From a checkpoint of a small transformer trained on Wikipedia: 9 layers.
MLP neurons of a small language model. Each row is named by its layer, matrix (gate and up: input weights) and neuron, and shows model dimensions 0-191. Each number is 128 + 32 x the weight over its row's rms, rounded and kept within 0 to 255. Numbers have three digits each. A neuron's up and down rows have the sign that makes its largest values positive.
Before each neuron's rows, "fires on" lists the tokens most often at its 100 highest values on Wikipedia text that the model never trained on.

fires on: ",", " in", " except"
L3.gate250:128110123205133104152053108162070101118182102118159193126126163118086107107155133095093180169098126120124132123136114165124098098120129163071171094175117133053183158137148118127159097152080127128128147120139100081157191187065076111079111148134117137182110198102175119124107135132150085104119104110145125102205130115101134120137194057154154090067142129171097154102103100123072123147141107168084079096136123127097151103130156040116140132096131123106132142094150172153114113101113138111124185172136107131122060128096133074150128158108156122138163149203147089182183178135123151146
L3.up250:183170136128149144162102122107064124099108163125093102161097152163129157183133124078099166130116115136122140088102114156123121098110160138146143146069114105083162128123137070097123128082103129093103106132144178138158156083114080166186082128071118123165092208102131136066138100104108141186125106070135148156083132122214061089136188106146103126147171172140142161147123140107052164100135116133129140160044168147108108097107167135118125095135100121168094179129135156133107140103090090110090168179117122124096147118145107095114159163149074076075125089154071087103187065120079164145

fires on: " was", ",", " (", " |", " is"
L3.gate437:151071126089117110087200103153115113097105147140142164157098080111115132085157098121085131105180191162164117138098128155094160153127124107125157106127158159135131128159149110106093083061077152096193078119141199175144084179155118116062122160131121102138134067176145117155115119111120116130165144130151102119128096122102073071100130157157080083136143127124139117120131237171136129152126126125092073155132171123105132142109120131091138119175074066086160127151088130142159104097066113139091095175111160120168137162098124149103194135204160125198152156059131148169139164135114128148
L3.up437:142193086121110149139083099137180142124104071144111187105138143159075218128098083094130157163024131106138092145147167165157187163160129084128143097113140164069111165130106215087146097133176199120111094132082159109165079167144154086163163105166149140094127128152093077133132155159101131134155131069180102065168135171131136103085170103107111156161175142154165174133108138115127129102060136184121056138150142130100162127094115171139151213138122122084131138147154138113098170060148140128094094116125096130105193144135139095121128152184119168147127119109129112090130132097109193122

fires on: " |", "in", "ub", "est", "ide", "ord"
L4.gate721:153106176121076112148158119122139166131115180139126146144134132114135154131084150178063129170127152110141103140126085136127139145128116145127134144139093095084096087183092135104092124133117148092102136125133141187125192117187072130134183121097141158082116170097099117075122162156149099138094076094096134114149130173134116064101151174137143168195141129154147059127129127115069178042150203069142074111106056126126129101059115113115090079117095110145123134158131124124166113140121118171169158111139115159069178177128130126079136119091129139102181108151181101179110097159067077105
L4.up721:169083183132094199110158060108135159108162146166104151153163205169128190137122107210158082126086154145090179145134114166096095141121119145134067042136139147107138147105131100117115150141152141160102079112150067129192179098145142129064099054101166127141092108158110153086143142121120093089145150106130130044139131120142138151094153117167103123094123086104186118102119150132077169119155110101120168148069146183115128176103165141114105153174167131180141097125088134109144102125140110184121080152115122158155150117147153144108139113153077120114155062173082121166139130087137142112

fires on: " is", " was", " an"
L3.gate118:109081133117116111097135097103166130116192177121144102096173132130112204115155122171159149155116096105133093093106161148161173153187068127122205091122106147136124140127137108191100152052112111157165125125099120150164092142157144099070116117143162110131193127133108152113134165115100116109189165071157164079131114160082130109103179077121135072135151104145137173119138128151156223106108177044099125219143188131113133124116109166126178139108139128104107054175135128159185147099146115151092196145128151175196064135149097116105062101105094174186098119106110130148158159167173196180
L3.up118:100115108138154095098115105156143172192118162084173133082094144168107156133162128129103104185134150121130141125167107133133104059119161110179144133154064104119143187176176135053140106075125236104120120202152156112129137214133170093170152152173130120094186092133127161131068141113125122090190172154133134094091195146129071141137118125144140182144162111096131161102123054076153110135128156123184141109167183125139116084111156154117123139149130140100132131109149124127108164168113181141116135118155145137108123141116164103147152060171127106120144166105104131141084188115124110126

fires on: " in", ":", "."
L4.gate219:116106172163126126166089105111100169150157090090126197130147127134129086120160157105135108154142132046183114184111126138133172157117105113087102092104141102064151110145105118024127139114170167147119155140114102155141065102111127160137084108120149125102107155146114084064130091103114115143133165139113140159133128178146162087152113138156184095103185126100106102148113152086152142172140214182156143075156085191139100121103154120121129149084121090103102094114154119162120103085047127132113123084101125122082109192126125133144159085156079139164150140111128092127140054101090109152
L4.up219:153130211121124118099155153162094145134146149083115138081127161089140122176168112115163093150125135127152121161113174163112125142136058144080130178103147132129091136141056087149122117121105169126175073158149118184138105105131108146094147099138032137129099205107126120110140097135120061139136196166120121107131160147116165143148070135156160156156193108042177124231141157105130174161071180109121142091143098141103134062099114101124140133115053127125101129064095091150153110131108163151148108129116173128116077156099181110117139121152082150091181111123121163109190120072131131147

fires on: ":", " a", "a", "\n", " |", "ot"
L4.gate214:133117126134100139203148085080121129114110121113133134103086142182149122165102165141155152101114198147094092071141179129109137121162135147152131126117140072052115186111155159113144185160164155075097093164100133123118138150117115132110052132168137106143103176094192149175145115178089100047115119105082121123208125154106102113121173098152155110075167119131151155123118110150092085103099060099113101070122144089091113146116149118101183195105127142161132132119105131111149140169145119081047131162194089184171137097076116121182205129124130135121152139116107112142100159110128090193
L4.up214:138131175094171161125169153154118095110178158127153208104142228131134155109144091220125147149093168076145118120133072080134140093180157110135117102135208178111105120132058081131142132130126119136128099128097135081163157102091109151179112088186181135184082126142128166066110165140101107100145106114155155133088180103101116118217133129150156106126124163143115101122110098108147132124113066182118138150123094170077138123122151130135170127119087120131170199122078180178101092118144078090166155151117151150065118145144142106149152153170115116139091124135131153133117155064121111124

fires on: ".", ","
L4.gate800:111132134135164113118127139105152132077103080136102141070139155145148164085146075159130203188086124167135064129141112136147120108140108064131097162139136161149142133136024170159146111110176124149140105120153130100187107146128197116185173121143162136146148084166170152100127142169176067126089161214177139156103150168161124127149166131123083158135133116136116109145124121181074160151077113166168119080145097129102142053101125167157135126154106125130131142084079134086167146124174096177092152122142088116121127086086101149131149092128087148088127116135185109132145108073151141116
L4.up800:083107167158127119114191129123112133106121061100144145088123096099112127107100081093146133086114188164122098146203160179135222159125140176112135095094192110133072127121136127129123149153149096127161068143157128166123130168127122156086065132091121181147119129082085085144104132147148095098147138130129094118118158079104108114131060111116100119132176106096093175152149156135073128137129089131128081097119125157155233139134157164134111168129144133085164139122100107157144103122103186088150118100181114127105114178128110116179091093105147129129173094195161148085146042059144091155

fires on: " |", "o", " po", "al", "ed", "z"
L4.gate206:163140163145089169121110114189172140134104089140148124127131151125133131120103119113160116217116166095011108075071161116122081090172074097111113132106123042125116139121153140175129088133145136115145080154128105148106123090163177102101109059162163078059092102114196150121141118131059166123132168105085167078082080085070111132139145135155162153123175141113130112138090112142103144106133157101143104147148149105116111090078079171062070163113124092155115098154154097132113128132185063114110043134197133121166140130097190092116134109130065098061124120099157123101134147140050103092
L4.up206:078116150111121196094091166093125105125189102146144124099097165139154129108120115130127105127143138100065155105162120115135144140127127179139132201127158093144129107111103105134188083114096123084144156113138137127120200120122106158157091144093162174116114124147119131164196113096123164056135164111113100127130120120089150162115180115170106118095126180167075061141166097196127162080119184128150078121123118087154171082132129141136121131090130142180135096066092129162162144160125143091044096072128105133135148133133135103096092121156119046142024135068174128184135137166104077154

fires on: "'", " A", "^{", "if", "-", " f"
L4.gate520:106169147086154126141078111133159177130147140147145078119148143103156161151146175140153155152163128128135081147108132138134130125126088109104119140156140112102140138202124071182211136218087070153126160109082112130146103123120081098162093149118149116106177148164151157120117115172149128105105206156140125074112140148112157173114130182111105134172074072112088146109147211091114085094128092097117145076187158143145141074086146069166122135131120129169154182092139154102096107154164110123135171152127132141083100121074099137178162121158125091133157139168162150050076112117108148119
L4.up520:103095137099129092157111125190122135093114090122175087161156084163158101154126133119134069120025158100122130112128136123032111146145093189168136107172163123161114082145095130132095112151094105158186148138129181103147128157177150060150132110182103115152125101125162135126182171159062154116071128155075116134147093096123117174189183147054103073074107061074089088132099089162150117123091058132104097103170091148133131177161166149171143129101109138114114112141173092115099088144133152149126112124129135185149126135114149200153147183169135136139086122145074127063111122095100129156

fires on: ")", "'", ").", " for", " gave", "s"
L4.gate659:181071127138158075182124172173206099145119140116125095121074108084110104133107171129100090147111128107121132124151124145090146105158127135123162152103134132150110110165143125121165075118105087091133129136086093122144084112109204092101109133139122142159148174137187035129155156154131175119091111131121180102106174100107081152137090090146102180198099137155054106116127151125119145136165090160173077074134085216109169146142155126109168136154100106071130085135168138067168143092099130192161125107179091166098150149106138174130180135124103113118078123135170109088100096123121136164
L4.up659:157039106107097101120113168205155167151128168094124158143175132127120078138125197107202151171157143153144134100128107153108129192156161108103121101148150112145147132085104193123127128134125165145105053136098152106111099091155134138089095115101132077161102085139126142149164108152158208058135116116149182132153093075082122115091195174116116133121105155158123118084162128146133140114143180168118113135114078180099158143124124067116186119069188130145200132156106135114149114140106139155139171147106059072138142154191113159082123088160205157153081116091151131115116118105081122136

fires on: " |", " was", ":", "s"
L4.gate745:140121231095136135146103114087147080151172079144161130084130142169140147088134111091099160138119154091143144148144132155093126135100114132074171095124104183136124149150114115181144139160075122081147095115126093125133147155127113153158068156169089090126160102115207145170099142067090173134119136114125154076110155115081134193064131145088143121088087109154149150094155146136135194103124171157128131108074124087090130141139160101134195111095110081121133180141203143166078184113147105116127099160115125157141093171139160163136092090085095152178112139078146110163108122117145135052
L4.up745:108108096168131125097107148118103117100105062144167142107139139173162092167085146061171205111123167130101159121116153179121136110093080148108052088144139089096073100139152103105109138117107103140140077115118133160141126067192088120179139100097110111111102149125168113106130136176134082095100082064166163053101145150142151187100191126112125183102137181134154099157150128134143118127096174153150134109146109082056113130115145164137110104122181100160137134093093117099089118101065095115103092205092087082162098135125090126107151109140127136180172092069101101115113160110137169081

fires on: ".\"", " at", "\".", "."
L4.gate666:161181118142141146148067102173179148093148112170088176189203132094139149086097152129146152161125079154082152135123066122100051131081145116149157105119170148127139121114029142136129130053170043175100134122165157097165152141090140107113071079129129098145104112092077106109118140108169111105080069117160152191125171183099098213142154124172131147144097114126116126070033104133170080095166107126079112143102130154087143140136123133145179089116158128160125137138155120143165179143129113153167086098184126187116114138085114123151123118141101156143125159104141142087109086129115070142
L4.up666:110086075185115086069157157117132082119139130141090132073145166086126117134169137077137153167171136139149118124165115117126181102121108117139136173074177099160132117133088133163146077138129213136148074158126084192151210113173139114151140108127067082200151146145124081119107172139100102092118179122134078145139140117162137161095174153137124107116132128124124127125110110192173139124178083110132153140153161178148137131138112126141156103131114129175141128115209173147148146169150139145131138141132176169124151210103113122199109167105102181110112114170134135139146099093121138068

fires on: " up", "h", "at", "'", " Rank", "ay"
L3.gate518:140115078139167070078166143139127144197095126156094107121154157078146108171161123138079148192099163163133136143131125175148147119112132118120177140193087165149162059084103116143096130112102210177133102126079102169156154127133074062101105113120159176106058163149129116125129173094098128112126154117173122134142122168164092171138137120180117158058159124104154112119122195086128103115174106174154101145153146166080192102146129120134109155106140115125065158117116048145132140153161133125160044166081156134154127105169125131137120141080171160097132167171131132231092083160115121168
L3.up518:115113135151156154055082168163125078136110178073138109100148122150131218156169190114155150139167166125106101051100075104184143105112085148119173082142134120130128121112119197132146099144117119136117164094153101140170128075194132128074148085113101144124096107131138137098048116130126107164091120089207104118144100057109139143135132090100100169087196166099110159122098075112092104114102097132185166081131092142122160088129146131115117200123154123101111104152120102151113128114162084156102160144153101089122086154126139139143113082203164127117160126130196143102155143157120193123

fires on: "."
L3.gate13:094180167146176198128042136166147126124088130078155075109146137143119107095126158095160175184181109087130156158156098193092149194122155165100141152126106164122069133166123101153080092120081124117146115096136134102119155117143145094113111138187152100108170154126153191093067104075130134128119163132157122155113085133090142051144079092151138114136159151161079176154139189106157122165119173119134119156197161139109159130138084101113084074109178147059136066178175130150132163118133108128099155105139118169118157113058128094142100106124067123116139101142153152139166117142193076115
L3.up13:130073103161129046119140100144081146142124166117104207107154117101076090143124152140111148125103075109127085118104109169094126176138116158143121084101149166136094131152124149133159169110134176110176128140143193113105104127119198166123161097135128147170132173182100132091136113138128102146127148113120188151098188107118173127112116145136112139143202162159141116202147185191128145118107088164135143087162122062117158116118105107151131195129107140169191114071141180090121161109085158184121103186177109150088149104063115142192106072189136138109112096133082137074156108109119154114

fires on: " |", ":", "p", "ep", "ograph"
L3.gate150:125109157103121084190135121084138150169142074126174097088130156071137113166100126116125158134216178150136089127133135131156115157110145092173104111184100140146231089084148089139115129180091151112153122102120122125097153067138109166122111100109079168154114154080163201170166132114150112118165171103188100147126104180072112161099136120040163057135140082113145141170166170183174155150139093116083132141114148128155167154147130059151144133109141094146135184138123063144156124123096115090135103188109134151170155117178104070094072119139138159125055099104118071152135157119133194113
L3.up150:085176186118150080182128116159139161199124110058156124068134148147162111060157102190088118126106157165091117155101114207122117165126113098085123089125149121103162138125121145082126106153098175127122151143092047100101110151099107102183144107152097092189139136127187125085153108091166142078146124107132121130107161154103072117170139111202145128104131099086137119175094098107153118110131151147157059113102111105080136078154178120071133088093146116173124174108099134113162149128075125053127158171199120128098079073178152124099106153114135089081115184097065120075096134125166104128

fires on: "\n", ".", " f", ",", "|", "9"
L4.gate775:151089106116087130177110128123070117129114097075169159102119091159173115086137121106125107141187121080150125128108099123119149143104162128127137072058145101116152157154093140126060088140149111129076102233153133176163069147144139132155121152184189145135115119086089131120177135104085125116187125133147071123137176138105116140159140100120099079161153089111143140086157154077219160156144153092055125186135137146089111107141148144078106096098126111107162168132166169141120105093123163157166157077120126125130082155166143092128141070123129109161177122158167093113197125108122084139
L4.up775:199125119135070173155151084116140153146080145135154103138124060137143165144145110110165082189157117162128112170067068145097097148133174170176098128097132124134165140166104133142068085124120125159129088157104097174089108084123145142135134089114111124172146118076123146096196117112149137171132162146173119125184135172140165090193196142158142140159106111120108168147091082169184114166141119116095168110124173080100122159133094161097126100061165159149129165080104141096149189097116197188141162092114162180130118088124088096125129146111115140142122143107188073184130080107089092134

fires on: " ", "ash", "."
L3.gate376:125125119108065131117113130184166096176119185169073206171145126158131120134135107211107108128122145085098153107100149152213097093118136163098165098107154129173186126143128120128112122159156112099143111125105093145060078139152080126109119134082101168146147094172152113085099082142139189171122160052115054092133136154092126060146141126163142189088144148161121141152083142057167095113138096118134149111147141137121060144088152164099101157105120162081090145088126114095108111092140121175133126065147126181109140124109101107142112069196082113145096124131121117129162078127149137132
L3.up376:130144173138144158087160099084132114039092132137127157117101100110216142109136123136149149151030136178089129164155125140111051108040106161155131177151132137168149114131100127104119148136122140204122133140160153165202122117173123098098168099065083137127155138134107109125167133135124067088099163193126161200171159193128135106130090109121132117124159148093096102103136094143196121097151129147107129098096116133163160034130149125120133132145156108129083136120148121077059119150134174142101100116137100076088165168140143069131141166150114148144117109089112109123122074161112101129

fires on: "-", "–", "rec", "f", "ors", " members"
L4.gate482:141091135169090137097136186196174105089116189093150136084133108151136110103078073129202120154094120101104112116099158138198109146128174136228161158067164151119174070078153076100173154113073059189136147156108103141096125124100138175181091140136104126103076217114133149113110096145123147101119099095096135100104130131130131150159139171110129102204091097113142159111105165129121143183177097078089080127117097102174106130104163096129141111053141099147087096134118143134200175104144129088069186106128118135071174086119137164132142118108102118103158105132121137065100153153138142139
L4.up482:097150124111164143105131125176160109123136139088040101146081132132124125151142106119072107153114125079159165150167079101063198107179124049140205139109175107120061134172118155088124116149187159085136159120121136130132159137160128140151151118121138108102151089144120139132179143125139143161175125101105181137131141105090090120084091154178144085126121094117083133114105139066090153104156111124168156059143096093105066118145043121133141105108081085154175163054146116103101175131162120115146135116118175148179196170085143091147112132179066109098058123175183139082135153122157159114

fires on: " of", " in", " on", " round", "s", " season"
L3.gate321:103090104091118104132128138143178150134142124082127153120080169175131119120117109148182137089163169099185147126098158113109150149189131118109178051105096162105116157166170180125082125081159123139119059115138106092101113126110118134059121080092070100171129075119148168064167102139075077116137104181137167043096126171118124153111147112128080173099115152162096161098134042102138116158139111104183134131118199104125110088162091194132129096143098109103152044086086101132121121083099137149146130088125098161141153135100097151156130109184104095179111106149146122114072059081144162115
L3.up321:100112140135174101077140172175119086128130129111124148136152130145149114085077124112133078108114166039130049203119142111114148153137102148174141145127133157139158163077136104126135162104158120091117106129144108133191109107156162120098146149183121148107187119161130098138090139154117122123113136096145121135124095113144093121108120132154119124090108120082084075130128135192178142228090035212111134064163100153088202093044122116180101050146179107164146173149076131114126180112098125156127154144120140146106140179147109110108165119145145094124194050161113149145114148139139094192

fires on: "."
L4.gate512:141115119111131097100121118124148139125137132183141138069097105107140120131132123119148176144166146136095131178143144116108089101115120148159121104107131109113157087167111135158103089071139159137147076098148151139136105056075165135098165124124201185085167116136134118110107140164133140101124098157135136195141153160129099049105178133171162127166181124132073161155136129112127119194207154153149091093157184112085167114133142128064146042196135144165133105130131163115141144167154110123059119065175118152054041089151133094151076142086094158103167122149171102141177163128167129122
L4.up512:131134111227135092104098126118087166183111112216140165109100108137138131121170052138094165146161073149126000098187127103107133168071122125123066146104115104104094074178119093181120091136137174090119082055138102151170072100099154109140121112130122134126126172117111122136143119128134078155138144103174166086146101123140129139120139137148141114131099125116160160153138127126145090124120115140121092131091134187147148105110146112081192091146136123185138127139162169085142121174123084102072112112166112114140190105121164104204120123161148156112132145136155159080125117103124135121

fires on: ",", " in", " of", "on", "ern", "Pl"
L4.gate796:091157153111162106108085106196187176121122112153122066077095203131133167120143143099160134155072158183111194094151095144088118125103160129096067059134099133112121094106154207173188090094144117128149135130134129085102148083135109074050049108137135103109170118143080078127144151152150104139107071081109110126147162144162084062123155082115121126087115149089161131136120107072124129104093118104121118132146134151138149087119040159121138141138173112116094105189121134145130130124132139152111167115154103078132103079119126151133132134191109096137165094133092150151122113122122096069
L4.up796:115133047063121113130090100130066127089082133069174159176101075172134091104107125084154125135059100107093150108159086185126143088139178101194122135087127158190131148106085116128129097091112159114139135144119071119050122098107154157185137171117101147124148179177123120147167129165126132203162127127134118113093131141124105113079168093178184104114094146162160132091144143101141097131152114156197110169055103152158109127077151140124169101202219069132142086163161113102109135114136187122096163172113099131087128112188128122084160157112094151132158074133158116137114162132164094106

fires on: "-", " on", "th", "|", "="
L4.gate270:119098155161143101153128116108115116120157155156166148135170187124147117144085144111100121148145161131138142129170110154155147131219111147059098142148244081106114181143206130083166106071168151188120166170139096106108135090095155119120122116137115146159130107072136134107127177137108087112120124120110140066153089123124146112122178171090187019135136127114114113108120167165071129151132113177170129159128078130133140164127108104102163175071083117104120156111140161170082086114127137164093117151144071151155106124133184126161106145140119124082158118156110126201170124136144103106
L4.up270:124106168135185156104097141072181106114120110157111054151112086150135133145135109141060087105139120132156160142085134210100124127156121109105089123122132089126133134104155049061170129083187171110077139197129138095149119111175169099144149150167117140084125136082132089095136169161112075092135112092152165092107148145120102116119129139175138118127149134072122136079119083214064097176125135081118178120088165164170055138117167108162183151106177094176128147093120090059149129105105078109082179118099164122134086078127141117096099117142155069097077131118096110158149151125072135137

fires on: "–", " ", "-", "\n"
L3.gate698:144097088128119144178097161149129120152129099156147144087153122147113085097114140237109118147108123062081138084045166141141116086190081077155183141130139132114079100199168121164161156153125172167079100123113134127088115126067145139205173106162161108112089068144116104145147122169152118187088078137142118138159134083087152166121161058106135105057111129191159142068116110152093133159127116107104135110145075084111129120096103119104176124151141143143100124110101126147159167075123052112122145078128148129103110123170152156170162151111175100101116128088132101146151120095157171124
L3.up698:113144172091165092143124149082099132106129153118129136137147158083146161133111174201138157148132167046138086124136171135125125117139158087109146071155126107156197145137140131112110113109163136121110159121172147113106185084089119132106086101108099094134142183135165145110115220134143079135189096206054161156159109141135096128124169168125168188139108117071141155111127089168155113108120102137140128177179118114144156147070103140126166122094169196109084139112140119124113072090170099118085101121138188110147113120151114174172148158086130026114111095126155198180160102117129113188

fires on: ".", "s", "9", "en", "z", "te"
L3.gate369:131180158186131090126069156172120143157110158082086099137066136102143078155137118067190151113159119190107103095208087107077146102105064129157160068108156130128130134133162180131157210141115140116113102116119094130137130108063171094158121123137150171148155086120087108077084178144156109121136128141177148180077117080114107102159140119132147088149098150117051100173157110096177105123131113143137091155180127172054103094130121142158091156228107127174127122137183161083153125146130124152104172096181139159154100153150131085144089149065122216132112092123124140116198117101155131113
L3.up369:127108107172093131144073152149168146134113154127158101100041132076161090064189084106138124111127136165153137083147122153109113115161108107123110106085174145169108102150159157138159172147083118118129100051077145208159159071142159157076151119105097168118087122110133098078040184132154153125126190159128170112187160174142120160133101118115138156091176162107091172121129144112173094129141128146151083126135134093105125148130135112126087120151095206118084150114104133080138186157118114155135122202159124149107198106102142087163171107112170085100144148142125110121171087074110129078

fires on: ".", "6", "-", "5", "–"
L4.gate134:088139141187164135170099138147148129135163190087110208079112151119208127102114142154125151141091160083130143145114100144130115108170126098154148149100194172170154108145144161148132147131187183136132097096102206162134142133087136159089092107131151082150103128115114050123118120110150132148180099166101073077123102099098094117099064111146170105144087124116081167116148169119109130109144163141152143136115152117038194106098137100105168153096083053080104142085107131152154120147126134071081140122094182112079148131181145123103122123105159115105204146146125127117164142093158124119
L4.up134:178160113115204144143111140137128128089096156076142163159158143116200099074136127117116129198173177052178164165156171115067147084134135120108166104069157086181154152125098148117135098142151140130144181108174158099114086090109135154061116176157121130140106093165118110169123154141184123122172112113102140075080119054100105161092086109082078151164093132133105123109125075092110087122143134125153097119094186145154114173141134087153154144109139132121134124102144090132168236130076113092104154155155136145138168118119166130135131131125212126109165119135123093044150112102127103191

fires on: "\n", ",", ".", " ", " to"
L4.gate372:123152096138138206129174101109177170069107119038111138108185069185155139105115104170123140097156128131185105143099134133119130157149180159140139116103152177125134107211026145116077155114089131170063102162077090125163117138089132186146140161137114135161103133100088104131077133138103131086123113110144099122181130115114106102106141045149158096159162113135099060081090146181094125138188094150136150153077139097101123146178097117128146125106111136133092158194103108109111112139061117133154147124129090121121171181147143121044164192146118109153120126144134081113135103113148108180
L4.up372:147118145184128197148077126123167186129200098114101157181149155131085082152146155125129152139100147097117129111111144144129108114085124147141171133179149135073128140127083152150147098112122122154110074159119146115134154148157120149040112118130136116125100149108116115133142167081104128047155100101140088138151164130116106159033038108122147140154099152069111145096096100098172095144158104121137151105077138120084167142117127162022108148117143088096113107122125108176114116073117161074113144166110124094091136144142168109115075149108119127130171154145144062139152134053106104118

fires on: "'", "0", "p", " A", "le", "is"
L4.gate238:082135080126131098090155129150199154150080182118118113148120120122192161160104122116105106126115142105095114138104113141144137134131122183162115080154183146153110103162107143149179170121129099124072140148109186097148138163104100039140104143147139207097096119140137165103129098142179152154119134147142136114087068147135075133097161172069115100146119150117096103112099099118100123093103100144209134173156154109123159116080126166163136121159168182149098128057076201097098140111112078071103136127151103187020150094074132026100120141118112152097130165066141127171144155135115141138
L4.up238:123168090128118155165114157138167156071076154162145160135128149111153129188137068124126100169087146122132124125125131102076126119140145120191122124149156115114177166129125128141189110182187138096108161134135151151127137155116096132114083195134104196109099126120098127105145092125109132157144198140120133062188065114110119022158075113081140117092067116149102161073124123142139162158097094102158072149227178181079125161104149147202121156086119128198127084036140143135157095121099116161099154110106112147113139144163163113150149109127104091135117117154161105120104162190155156167

fires on: " his", " a", " His", "s", "'", " attended"
L4.gate133:140200183135092100131154087127080078169130157106107138122124130106163161146136134118152092112127158115212112152136110141140132127094126126142115128120054085101117130124135082087128150100129124128198059099129057159068101140142112133101107136126127116081082164129130180139144086114125114128142163093083156108161113113092137098117089137156130104068148103110187124089188193127142104187132109127104145153077139133068143136146169150111142188150126103135152109138153135154052112072124181064110123118130131074106081125123173179109161089145117135165175121145108085099135123104132242167
L4.up133:146192068068168109107083096109152102142121069123131097137097138128162125059124131090123112105145086097159139146099110164103083124114134138108140155115124102105131141122090156176143154130164095203117098082126087103138085135136131075137092116123148137120152139126114135220079069140129182110136079145142095081098118165162094073142101118130149162161111110147098098105120147109214130107124104089155149126128172163135141106186111132079141129143147136141168074102158153136117187197088139156095149045134125160102131112142148149089114129126148179151116128104173131079176152071118165169

fires on: "."
L3.gate39:164146178084100174176080163178149189144151128166167142083175120178098133107160125145130084189187105130153140158133149145130135097161102171170104128107107099095100081198126075110147081127135095138130146103134148105094123122132078192087152110114147095141104139145146115122094141074171118148175174154122136088095168090148150091139091162146103077137196125098100123143126150111142164173157148118140211094080102122162168137120108128101141047141113115126155038101072118092145095137134085120116070123112103135173140170143125163120126144085100155147122134170108150118174115067213103171
L3.up39:129136156145145093161094127138085109158101156178115177110235139120157139126075120125121133218114095083135099156120146117145098138077115121131146104057179128072152133096150135100103106111076118137147166125147105161107127125159174105129207158169115035178099132193131137072175087157143173182150176114154137143157110141104123127130106135132133151107081125110112148142130106167138136082129155140179139182131211103121083118178096106124147102144154132167109151097144115070166146165127130123128096150192107149109058110132145218137119149111129141084064108153156142061140155137098169145

fires on: " appointed", "al", "-", " elected", "R", "ed"
L3.gate807:069124125164093114133156187162130116110099154092131134109129152087125131094111165131124141109148165085071046193123119133146125100150140082134115159089151117124185077136131176131106125146121143133131061211154134128119132137155121107192124082129091168165087080205133192188175104153094115130140129176093154100171126076167147133180109150177128127098144157121148112086176121137092143056191109101143093167145083127130196123113122188097098178099093106115108160123105116070122125075130111163118152095134150143129155108132164174159217081166135150158158121093164126055098116065120110098
L3.up807:191126086129166103185156168099115092108081090101091170094104107115076137106164125131133132083139104084113201152132075137153116149098083109139141152135087174193111143139176177118124145141159087086120112124177109131085094145081149074119148137147177140133085220092106156173148056127118124095100159093103130152118212152169197093107172135160140128122168138107069135107112090172123110097107154130170138135112087073078139117148101142130198137093077159148147189127091111096146095140146132166066136152173140138160119166140134137100140131125151124120116151116106130170128175131095151179

fires on: "s", "'", " her", "His"
L3.gate205:155103141126106167129125104198080108165104137126114186164150143148098165161135134162167158106120093158117145127118178158081098203179100123137151098087125130172077139161147140143101091147138124178132109121149144157157070123110103152109137123154145103106107094131085125098154122199112129137150178140161072066109137138175108107083162087112091142134095098092142055103147146142137150148149160103203190109070137197147150121150216104112152122159108105194160128129117141133151118104106203156105140119152137125094144167121142103209143099178107100193186100153160085128140048071128156148
L3.up205:116129040131111068092095114143100122129158174094129127127138178092148119124131144131146108111177089170125179072116145104123159060137187127123160131113099177128131144159103165142139133109136127187131069134110151117082069085145177125111090113111186080158076120124122143155137157085136116043120173141173141125116151121116076172140100109131070154131144088091089138116131133158143106180164143114063068106134135162128143177121181144062151127138133125151195140127152121099175103098119125147111165134138147134103138153139128076180063127164200164148097145108124157085130118172144132194

fires on: "N", "S", "D", "C", "G", "I"
L3.gate235:156099085185096171143154093195170107140080141203135177072142129098132143175149185086108197164173139156174171127150156094093150152198108149105187165155135094131118104135151132124136151093155115184123070104114154117117122122167114117139127157161137128133143093185147112184080082154150164104097086115052138194138113169160127145077110069176156108063130114072162091128132110134112089146127171122163157143126131129148070170154178165152142088108064124120083097112150106112141106163142083122126130124141140129155130043146092119134126173116149139141091096077101150112166175129141124102
L3.up235:159167189110133076112099107155142129053096138117091092157081095165135148123127129109122119169125164141141143091117093153184201120126159163093077113038045074098159151117202104143191094073157160085183123116131122094170130073138145107151130134081160109173120161104132104094094129081153124141118156178169200097134140066131134137138125118153117113068119084111071148126124151143141131132144132152099133176092111180193170107080145132090133074103119139135140161132096146097047095127166105102141158120093146154124155063149071133175130110123170109163132098176083116103164139127112144130